Weights of a small transformer language model.
Training: a variant of Adam for these matrices, 322M tokens.
MLP neurons of a small language model. Each row is named by its layer, matrix (down: output weights) and neuron, and shows model dimensions 256-383. Each number is 128 + 24 x the weight over its row's rms, rounded and kept within 0 to 255. Numbers have three digits each.
A block is one neuron, or neurons of one layer that tend to fire together. After each block is what it responds to, as a language model described it from the Wikipedia text at the highest values.

L7.down1216:127122166136135117123130090134116116108085171112118129084117166110111116123193128163122070138090141126134157146138114144140144125115148150079135081135129122106144090140141098109173126088102133162120127139155089160160085123124107108126159113122116116156113135140130157151155142131141135109131096114103080175104185113155120151110126160137145111124115112167085105145125138159161100112102
Responds to: Post-name connector tokens

L11.down127:149107179127141112111122134113164127124112117075129105123079129169147147112109118083083136127118123143147122180099146125141143188148089135111056140142121151130157148096142116116148174125126134116148147133152118122156114159166135129124124145127104113075119106130148095168155084108173141113081128142118130140104119156090128090093165162147127109122161105139135151114096143133119096108128
L11.down179:152130124123150106138132134103092155121118121114136122119092109148123123137145134108148169168116136107120115127103132118145126124126111123123117139120131126112103152107153170125191129113139103140180152153089101149125125156128154068096178139158070131122131133166131150118107096125123114128115119124129101133113095167163173129111062134165130146125192148141130103142140154157133103140145
L11.down336:144120149168088145147125116089130166110126117171147137112086101167080111121123093145115129135114133097120095099111134126110139155163113091150106118145131121132134140135139179135080110085149117109127162144113119167141139115124132105135135121142127156157111200172110089124134108083118086113099126140093189168086094139120128117100107150129142118129131117121139130127136153103135108115133
L11.down347:128088188097173133127124111115116128157120131102141127098120164139160110123124138144110127131097098130111114130096122099135111119106085162141105157144136100132143159078124158136159142134088161114152121116124111141094148094116088089179136086107152141154104063131132146108085127156118106142089163141072108128126095124115154102169168147123135091123105140153122124131129124137121133109070
L11.down386:082076141156103130112149075125140115100110126107155102114182110098166109118132132119165173146131153122136153088136145154143148146153156073105114102142134131094118118135116146155150129119149139117142138145127146121099099119156120103167138115176145141128165145107122137137127158131076124142108135102158127135091116101130116090114119132116120135125128118121105172121157114105139143141093
L11.down1340:101126105143095117162157125139124159106084095069112088135103106116145104142139143136097155120134102120120099132117096107141133145163122120139131106124145090156094148157097136144161151141141122119168131135165145117150116136162128074115142119168126142098121105167123136142139149128130133136114148112155145114120173100113178123096133123090126168118114110082109141161119124080133131122108
L11.down1467:131080127122118134161107112144115115142164149160142118153116120123139129141141112135108132121104140059137132137119081115139131104134119120150131139141130141117160144171134112137144096113165116077115111137113179124117130093161133099166136141099130122134111105159133131115119126134100113138131111125125085115118130066140137129163074139119120121156084185156109122138126104123098152157165
L11.down1487:131098132131141161122147113100129141127158103117153170127144123096126104135126143136124119137091139083118135132134108137129111142148109120152141193136157131112163133081143159106188118102141096130111153180134138109115115125125144104131126123111126141155128158141121116141119136131130169184105136105142100146152141092167110121099137153121136119159183101133134139110106106136150143149102
Responds to: Infobox list and field delimiters

L11.down184:096123163142096100158186120120104151154081117117108158089119163128114158109124115171142094154145132134139160103148117128164143184184128099091158115103146155158123125115096137130137122091144099166173138109127095125149115153151128153126170063113117142180118129131116113091109153078140168126145077144139128151121158132189128109092158141099131131093139114095119137129147109126145100158133
L11.down455:131133153177128152152143134148141166124072100106123142113154139138102164134150109100138099163152107118143132151149108130133125172148151123137148088135157154140078110182112113138123122141175114159132119159137087131144077156116093168109120142080127110165169125096136141122151087187119128107130185102146145119091144095141166110125109131115108113110120092114111095132138095100145156129149
L11.down638:115129088087108112101155166098141128114106126138120098171121113148157137134118145150149086149136131163126105086116118165120112143115114158131100211098100121171127113107082149157134120174171088134124129169163116129161137102105152145116115129117111100116125106129087152164121133105138106058127103097158142132138163145161126111112144143122140122106102133066123147080132111132125095116126
L11.down870:116122118085123125154116102080124134147151133171118127116135150114148086116135152130163111111200133153100122111099172115119127108166150130069068109125113137142108137116125102132078121137121141111123179127124110151099110164158110130094160145108131153097112176119113139120136139118112154136103111120141165143135098126174167099148138103120104173109111152115123133112109093151094145154106
L11.down1083:068092119132128130182140106164111165130176112143130133131165131132141142120122104110128125128152133123161117112149109109122163124121148139099123134116128113112123157085145094161138121090119129108140161108173119100151117142147141113161125156139150131146153153148144128157127096152136127175136139113104112163127137122136119151094131096157150131114151111111118162118129134112108154172178
L11.down1134:156101118153108159092137141093109124108110144173147139086123157151122127100167148139135160123112150128104085103086136123099134160133145090107090105090146165141094154138116132169068141153157119122083144089141097148088119101134120119145110175171128139149110124134139143138134130132078120115109148098093096105098146096110121141143181128144155100104071150155132198172138163145097157123096
L11.down1370:136135131096135154141114082141085127138146140105118146146087177136124088123157113139102137144086110149146138129115120111126131131141081133126077109099130092114153146125150129178088123119118132112150131133150149099146158128051115138121136124111123123122123137117167104139122115132178103134118117096091135144181132144109117138120169117127125128129112122140130167159141116122178136073126
L11.down1403:138168117155142103131162097115110159130138117141127137147108110128092121157104125136130143124134136112144112163147105109129129119135130117123143100134122145129128119176102163136099108107139174125085087175137145147174122101116138077117145149129128144093133168101082142121130151133100140143122136144112086090172163148098135123079111078114097120133140111143110174082112140139113138114172
Responds to: Connector after names or dates

L7.down19:103111139090159134082150153184123145157149145087129122120146175134147132129183148098127139142129125133142156137149121156133128140140131137144078135129123114150088112079130096096106134091101161146143131128126118117126126167092137162144122121100140109135134139146105146126128146121125124139136095145152057149143131039155121095106129145118153154125136092135149116128127141122140137167115
Responds to: Wikipedia boilerplate fragments

L6.down238:131142135150139113145124111091082146133131150134123131141119124174115103121159165106092135109141114142099163148111122125126114143107114084149087089139131106125102143104134128176162067126104136094123144114105144130155169125082133091131117175137114123113109125138132127111147120137115111106124111148099141120155123130128091120118118112115086174105133083157122119114148120144138115160134
L6.down267:137078123085145087136147087103129133134106177160138107120125120139143117077133107111174088128102114146129126148131128172149153154166116100111151160138079177090144159096152109127169110166149097140149130110126104134162150153113143129145113149129120097129154096164122161134110155106140104136124098143115080126083123110132187103113131110099111119108116145131153134130129110121134131158143
L6.down314:141121116095102117125135158127140145109177122100142157094105135112143135114089106107127139120136134109137135100146087132086129166135132129150127102133124131166096180107149098127122087137125134128090154157122105077079189144139165175159121136121130118093144135145121088116066121101114125156144136121093110129135150125143077095127120137146088155133101120146139100115143139103109154113089
L6.down498:114102178137127158148071118126139128155141181122179076119098114143150101155118125121102107157126139115127142117126116139186137097140143113149130112118126155146129129115126148143115096096111114154105104119119118134119177134146103107136156151118128100101146134142129116153095181115119110173100114110138103195177140109122133132113143114117124148151113143101132140146110145092137152146125
L6.down530:126155122146140098111152163075151156133129134133135179113114131129158133143186128103175163109145116135122188115116121114129131116133130128094104139135178117139115146091146122160148119113108105129150128116103137077149099172110101125138155123104129091166167130153119122158124135164120093125132113126131125131168144123116119131154115110149172171130136143082139162096174100134139130149170
L6.down572:177189118141115112146154139160154137114154142122142171131129145127141113170151136128128099113126123130165130117111126139129124098111124122150123140145144132125103102162195114177145137143116145074121106142141125143103170142103129107100145119133105101090112144125135160127085144196150115141108108187105100132105106144156115134071129101154117125124149108123092132095115111084130120127141
L6.down619:140089175125179093158129104112133093100160160111155104116084138143112078162142119102118106140115133114131069133148113169093093145111148139128099072090151124108145146088141112134172125135141107136102087128121147104139113151140113160177135116130120170089154123171080093182095148151124175132106126099116121191155147097138125116153124161156119120141112138117136139081124110137130153162135
L6.down713:135175148115159097160113142096150145133107146145143157110104101107106128139152143146103110116102153096141149143125148153152110107130106131087137106101122112113138135133110124167120113211117147100123110113100141118127163158141142108129099149088089100153110085176108145140117163133129184168130126112117116138131147155134109101105166150171128149164093116116093169125148172109098142134149
Responds to: Line-initial list dashes